Part of a small language model's weights: 6 heads of 64, MLP 1024 SwiGLU.
MLP neurons of a small language model. Each row is named by its layer, matrix (gate and up: input weights) and neuron, and shows model dimensions 256-383. Each number is 128 + 32 x the weight over its row's rms, rounded and kept within 0 to 255. Numbers have three digits each. A neuron's up and down rows have the sign that makes its largest values positive.
A block is one neuron, or neurons of one layer that tend to fire together. After each block is what it responds to, as a language model described it from the Wikipedia text at the highest values.

L7.gate164:174079106179149134077194117181148129099143066089148121074106102116153123121078078151124098138164122183138143121107175145166082119143163098134095106099120145140074108204104100139147150103113107130170142150167115117121129100071185112117114138104152103126092144187155148187111156117110104087160173115117181148099162083114099095126089129105186126101125120069145153148106117094197133126127
L7.up164:145178151115203153122154150128188130112143082151110150169110088114140135132073144171107150080132114060096137095080092150164178138108128120135089142102143141147146126108089092119098134195088118200164091111148161167133157174141136113115141104126168127071099118101108118188073127087127161147118076121138115170129108151076073157111161101156110100152156123139112087116122114100118098088166
L7.gate684:158149089135158150123101124136145085173131061137078132106137125125090106126119099186127113105090103079100144115071151178083128118192132101139141162133182117104173157131113107163176151104181124127145120161144119092046165081146130140087090178113116100121133127151139101162123167128159066112117085131168203112149115085056132169124105127114158066094121144131126136108079169153104096084144
L7.up684:129124094158089131091074156150144106150113161062156147151147092120166107144159130163199158103152149159115071103159127152099056137142117070116126075120131138116139164107094132092120157122156129187124162163067137101104137140145132073113138082075133106104111111127141124081170097145102164171139129142070135141108149104195126113098143155115144121085099132092078081121159122138121115152192
L7.gate856:152150154147052083135089118119115117146119098122097090110104171125105118126116162111122181155161158191136141122115183168135102171188174153093144085141131142109130122124157179131077140097136091138077081132137195133093152082071161129125173160098125166172177131102109095103134092090163145136163112089117096160147144111104070133121147102177174120074133103149133130136165175126134102087103
L7.up856:078155103095109129129162142134151100160146104137165150172164155144123137135086134152143094129105117102084128123140160071117115121167097127191132088143109088097126149120194125127118129136138135082163090116122157140179150078107190099136164171097195107112103172064131161136162071130140123095210144124116086174078077112122150121171098132165145170092130125141100098090149139122150088065107
L7.gate976:100167136085151151130092113140134167130155099106132118134100128142139126138097181111090074176105164095179103143164162145136159190111171131128153114152110122161129094115156083133111109167181142134072114108157088134181173116081124114095131117167117120056155196117120078148152112078179121102158100155142151168090135096179095143168127151096174122154114150175129099119128097117133106126125
L7.up976:116140150128100149153169093133145022090138072182155112162119127127139100159121114143108169053170126097131131132155137160122184166215143078119153120107144169123105164167106133158158065123163130104126112113164142118152089111088132158116126205092073105181149137105118150138099107107181113152139109111110072146169086118083146141093085135089121141151115161138176172104101150132203149104136
Description: Opening quotation marks or brackets that begin a quoted phrase mid-sentence, often in critic or interview reports, e.g. called it ", was ", "[".

L7.gate160:105142113096083095156151096130093138181167050099120122118192100138131190095134154154090140105119100129178167121091185125189198098160124086119110063105099127141122155085149115146136180130124100129136101149124152096140148188168152135162148088136086142180116104169184080156136073085140137145113099152194110128074068180115110160085139141175105112132175114138182077111139062186149105143166
L7.up160:100164126134132152128119091145123104142157127110094145161094147097110153140185142111094177134052124099145129138095077143147116146154107199105090085133140129145128116159132203138105070127176186150133080184141137127121103166092176137127111153123136108111167121134103128146178171133138130124120180124138100107120101168130096110137089172150146133069148174137116087093188156213106081162184
L7.gate161:083135167074064130076140113148033140170078107080099104163164159207129175190173181135068130113164108137116135105177113151165122125128162158149137142127113115133132129120152140103094111150159129075162110139165158108195109111109188115201150098118087176101158104145204119119123143094115125141099167098136146092145117098178129097081121105109132181093112153163083138076131160204138080096104
L7.up161:126119168167132084107146146105130101224137151124157182089110121151109107147159137125120161151107121119142126168120178112156127052135112167118134125130142157125156126097149080107112158110096077113116105204117152169154189069074133063156118083096119070166122075120167083111098079100118116183049089165167177147111180129089132141167126122159179146160156120163038146096154116149133100099105
L7.gate288:096163135148139087141123110134107134182152067111081113116133161104086116176127108186054108062149098139159176147086129067109104158132120139113139145116142103159144093138165172116177140140134144118157169138076158166125106177141110147188138146115112108134121137102140155145222165146113112126113129093156147177099149119104144132156073151157122114073145113093145106089066130166095122070154
L7.up288:205198089181067084174099114059111089157175066138153151120155084160148130112102124088147164119086152091117086168100175146061151128168101151120118102134133188084077172131096147131112081112143141104169126140063147138100112141132108163103122130155137134126145146176165184153122089149183110110113091177112130133110169130119150123180144135172127108130083157146138084108150092218111123139146
L7.gate592:135194099134091074152162123094166066142176106148132139106151150128116157105145093124167132139087111140148096115148198115135167173139143094173167108143087133101129078156172159098123097112168209147114112223148126101133081109091103147131195122189145126108112153130079139172161077136105094076148134207185117149138090157148138159151106109119090108157119166105079134055141132167106085184142
L7.up592:135154152168153145167133110128075083136138149132067142057122078096083116181105136126069132123108125105123151120097161128201213108157142172116143124155111150158129132158190112141147087121182063177073096142155103126141069135064133082155125149145157134083184073130107140096165154150174098169131073133197166172118148127085142161137138135073129112105107149047092114115132113136096106125104
Description: Words that introduce an approximate amount before a number or duration, such as over, nearly, than in more than, least in at least; fires weakly and scattered on word-piece starts.

L2.gate1002:101148203131166085110133119207137093093099153111154135160169139126106071124090078165130121147153168164147154116118124143143128164133143078133148105124103176155178097160103108075069100117134146176139154205106124193104100190190099119153150107109113181105097147110147147104105168111164194088125089088126124137099050087136089170140148045155174110097162118120119150142110194136122121122182
L2.up1002:162087121121130152165093175177157119176161072114080042132174145106081130164110162129177118157152156050105159177070083124170144135114140123126125139104169129143126097095097110168154159187139133141126167074125172122114080124100136097110165119115119113109132101137122136096101159111100067116153182138131132116108112122154148113142102132131051091162135066142110077092154083101080135085126
Description: Function words that introduce a role or classification, mainly as and be after verbs like served, considered to, would, making him.

L2.gate437:077163147140130071127157131087137111148094115117104119146135141099131183217104168127099089166116090185092113096130152156119197110162154173131112123163049103099119110137103098152116116209103165126076134147106082135129142149167104122132106166146155130122168159168143135149092168138105122085155131107157074110153121121139120124114133093090136109088182163152129103090102155129124112113093
L2.up437:111120091095103152114122101158127171192114087146167158087131146098169078122100123107136070161130176115118109188095123112162131118168107111155082093143112123214143192149073129101142169151095087107132119159160117080106090138133109129171139130116096086108118203110142098134158076096097151154165087173122079136040094164113089103127124141193102145095144148161127149141086154146087121132113
Description: Words like over, under, as, than, about before a number (over 40 tons, more than 130), or as word prefixes (overcome, underlying); sometimes date or table tokens.

L3.gate74:143092164164121095104184102128095142118111149110061140075094140149169159102102096115087093091128186124137091115161182107137139110135039095134125123148051146178136139122143172147100082152154166189149162057166128120175101071170127115100181137127116178129135164126183133188152115161057121116119154120132141178138150119070080101139111144166146135121110082115126082155126185092146181133178
L3.up74:167151119099080132073109105128197093129136088128052073188093166151102161089083170138137163123154161128141115142152140066174076143120131171078109093104087106140131156153097119103076073168113091123172159106135094171143122103158081076154155112108162134101084108117120112135113044062121130156108107125165103199184125082144169128203142174105110139124155153044133081145108151105169116120120
L3.gate234:090148145138152118156102142110187128118082105059142098108079087107143122133133123155153143133149119132146099113100125101198125129104123112178101119172093130054126097073128200118095142146138132083120152108162110134133085191171150092144167109116123106149101149105179170153136111185133124158097115127114103179118137096103135169157162176147130152087132125091077091060098120118107147150167
L3.up234:122078130165127141157104184124165071055114102154167118151178160167066099134092175179161137127136152097140190116164150099113128078133172130133123139146150167140172107114169143163126161131201132140145156149109078084130056141164104139102123130125131099168116101138154186152146102175131165134153144064145149163128134167109132180154091121145138090124091071162095109093109095148075137121106
L3.gate362:054098107135135099096136098183117125149124152116169072143114084092103158156175144127164128165141072089091159146123112138139094158163126128128095124072187199079110141118162076135205075127176137098127117106168099096201121072160133115113092120108145147093154151134103120108112091128106091076162148121066089110194113122118071139165166136173150177157116146144146093159141145161176119120178
L3.up362:130157185109095152156113054088124081186142153120087113148083072114069134100130132140082093122101170048120112138131114088116132123107100125097077126155156115124120169038095130131135182133140146117143127106087110108119137129118169156150204107078105149136174120156166147152123071180103122142093158129095133136141168153208121104139135187183131085098095087117158173151101126154141151182119
L3.gate437:123148120147133086106171137137120148075126153103125083122111132153165125182143089183136083126162140171170143131174136105131219075073153131107121152129121119031134093110097150179151143139132188163129141100146112138146094163161139131066150130136176083147119161085181093072167113132134132171184169061151099158087097095167120149085080195129118130098107079135099171103181151146172118132114
L3.up437:113099117121114115133194106131144140149083098133225135150152175165127192161163086110115152153128127084122154142075119159164129128171165078150106157074166115154135170105126121159100140156068110181111165130166142105101090156109164068138157202099121106102116164127151156119168149107133119148139131082119149143101180156119137139086159178169196103069117071165096139084179097066135134109129
L3.gate495:164154152104130112104172105156128105133164163123134158074176123141091114165150094121072140066055131091116086152091108142180177114080179112164125172199152123086146129130157119082133148135169161151106156163164114174107148168125154162136145156151133133090139125148128161146111112107101171128159123088089072163155131141138074073097152117147110118082168162077105153156127082089140137194169
L3.up495:157115113124116091108175116157158109145120154138070174131107077118175152128062142185127128097156187069181096104135095171111122138138156126167125101148098145147106180113165156118080094149151174108064171140135080115110120072100115154143160104093087162142122083160173119114127126178188099107174110127110105139090136121116092150141120180128127135149159160123183142180193146117117151146074
L3.gate559:102103122155131129185126157096189083095116166142081137126113095138141151161162123179087144137084111141143112110098176158160117199118112170166118161141186068126132069135118147136106199126119137102152185159119105137151131118158131112140150118070137143174142158047153138093098177092117120127133132117201138132135100140129064163114144141107111120096141141108132085050098135074113093086117
L3.up559:132117118120110101072133135146154141165157128136116140162151162142112172155140160092139147162136112172139070067109176115176136158101082187108212174182075127143147087113184142170108156143069123148186098163101162126119078121110129149137127167095113165117125195133146126179090142110120095170124115153084118102087136040142120091089107177158126169095125162101153150091075139064132106151078
L3.gate574:158110144127100121080093117115155080122154134070107123091139107095068093206133157163107090148144133127130146113162169132176113151161180173149152066109104103174138120147180133131164140144110148164108183126122147151117111073104120113100186218115105182118132177163114103155083084096154155130133133129108150154103113137160112107058096103073107083098120132131128147108133080101119125079106
L3.up574:118156161111157135124087163116184098099118092140143129141110102145071060143111124157153142162124097190151075141167132083195154139175174179115078132134163215101145138152180099095111123170186152099095178153100116155124111068092101117131171166108131081125105094182109093137161148166154121101097150098091104134175144123079152140114142153112149111112100087097116179148103076095105190140144
L3.gate592:163161151132096105182161073141126181130128164092176107168174132074101133133081148174136128110142113136111091094127118159151150157169159174139142106129151125124068071131119075090099146151100111194171084163146116140096104097144127164087180152139123096190084171077100123134074086087084107143086127159100132117080175191161146188068074193182143120115163087103095109154159147077198107112132
L3.up592:155126096133094102183134109186153123126086095084076113128131141193099201142161123113147073188182140136129168125142077045167120158107172119161152143109125107100083101109101103131151075120142132122034176155143145112175165200178112205086118101174149125078100165101103142103111174117149151087088125096144183092109150125081085161158118083134092204110122186096096083141164165147126108147167
L3.gate664:070115142108135053109175176109167131073148113191101148115201119142141229163144134123110109125078080084093127089104090159175147109145117103146163066073157089132139090157112122112149126079144146132078120129142203098135144098178158199105140148189196174158130166083131089114126102180148157082137168144098139136115103115136187167115113123154097185111192080123148136122120104118099147177065
L3.up664:111073133143130117129109150163170103117114170164146129144105142123140145134115124148190155171087118180136089132127143139143078167078202145151180105101042197143094160144101166073138127071148122126090120113151185127099122167074116137124141163092117150126134141108089136095088123084115097105113094170139138137176141103176171110171126142169145133186130135205109111145118143107093073072170
L3.gate668:139149130085062092121090112128128166113114116134129200197111142124105152125155126211136177134158161128139065161106067116108108116145156147131113083112142098114119138104168141141067108098099127070161114137165086194067205094162144181137110116162117105129071169151116102117126084151135157121145132150143131129093131125122143162125088053158168059199081156120102195123214114076156066136050
L3.up668:159095121115171136142125169152085126133078116117077201094105127131111153191151133147148111119130144130171151172111114100151161108176153153122179114102101124127176128128120088153047168115075119125057108159168063158153171123124085065097161080138100102116114079170133135122115100110110129106134070072131102122174124096111106063091112143133114098121109136119106153104144096142167107154075
L3.gate737:075090102111101123141139134091115127124145157097093168093165052134086134185096129093157082120094128137186123157138149139184168064057164122156132121115122123145107070135166133122137113118152107155088127202139103145117112140124132119064167131120126145103103154146145129135132079176114102175145137173123133191079101095166167181143141133125183187140153130174134090116156177080142166122149
L3.up737:123130181099128113091120156163180192162078106113094110092084131105146129151086086084144088162077088159153051170117090145116112129116140171127099143157088092138193136131152197126106164058166108146101121078118126128123103121157102119183117101150084147109121160156123097113150135149173092143146153088129084115094128114121153148126110122131150116124163081154083130144126140092102092134091
L3.gate800:090156159138110172112076131134097132078084114160099124136163106122141118198144113188142120142150141139136171120101153121102135132168149143069154138107114164192135083164131144122173103164136151184095078120143196148135153178111081199143092170135087124135185125144129088085164125127102168114227053117120164149109091132159118149160131120126150181148124146151114150167085127123134099169171
L3.up800:114152118125132122103113106148114118140130146146122107138092127121102175145110086176134170158110132126161139134138153182082136074129133160078123097145203136128163181150123149162100104142126179158081078115093076101134117163090118159173151166088115087134140132195148107193139158068105105107131080090063121147142147135160159104159025119146176130092162146112139140122159127118105127159077
L3.gate857:084111125137173102075133171166139109157150172128144130127174142155125137181160132096126165188181122147071173113059130117169101115152113166131180168163053151155178089118105142137132158105081135135078166149165163086137192129090141090076147072180104174120157169118129095085116117101175110124181141166176133139143142170161082183112178140191153072220131112108174076168099143094166075119122
L3.up857:118182146108132151167111124170116108085147132057109174120132097141143203132186148125138074053091100103148156147101098136157168132104163094154149112102101131111070104148140069073107137086174087117057141179152120138092075093178099115112104155115110108111127167096065190108157120100103140128235176089089086170122136080110136153124086135129140117126170118151144090170086175105132129132142
L3.gate933:097052133139144090146142105088155130059197126113117090136124168129056157121169170123171150152065125108089121118135098118115124155155136159095180123124159134157107147111096197054114101143069134105074142183102168150121123102097139155165121123117102081112121126122173131124163134080123146187163145116108136096130172073100074096150137099170099132064156122159093087105055089132097170132148
L3.up933:161094110187114134136090119182180125123149106141127116149128054106154187171109128143149133117127151165139133172161126096175135140141151140090150101172138142168096116146104153158098134123126176150089170102142069168067142140126152075122116120160114120097181110130064121100072102170062068123134130155092174163097111173111144111169083184160111143100120122081113090101114102139160112188158
L3.gate995:137094125144152060124089095114167096102148115114077124136117171096110139083113171164123094137118183097150144095116117118143156154092178116142077087104124133147135093186071150056126124043092168152084135094162160122113114135158117110156148143141157136138145154073117159086168142155153116077121169094105147130099146117144128142053093036098079157116100088136138192064136114141167057159141
L3.up995:108154132143133161097201074130178079142110150162153181096092170115186114074163142128118142170098130138145107134162122139144160132106190086095157143131172166134097126121170119150102154156088079184099098098174117148075139102114110086081118094146138180139126100152127071178076150102184143124131064160143083137107102166145135077191175094154084128168175165176114137135098121123144116108171
L3.gate1009:152109195178164054137096142074195124119128129088086138151119093147112156110162095166105074104107083089107134109110142144182182169137110141126165133113136102090142078185087104148118154127110087126149101175126149126157071170131062071144159095162108178116140199053185072113123157102175121152158145138127123161137109071121139106108089177113143135143148177143153124106084114099166085128114
L3.up1009:128102177120171052119152152110056163153144115175138146107078179087127101185088129115166094086130159133142113154138120123157127124105140103159128123109140160159104151120080119115128094133171117090127145059114119117117121104117163159120130171138141082101126150179152202122124120115111153156195106223094101126129181157090150078122104148114089187118124095100125093106116078194147097103161
Description: The word "as" in mid-sentence, mostly in fixed phrases like as well (as), served as, as a result, and in cast lists like Michele Hicks as Gia; weaker on became, also, one of.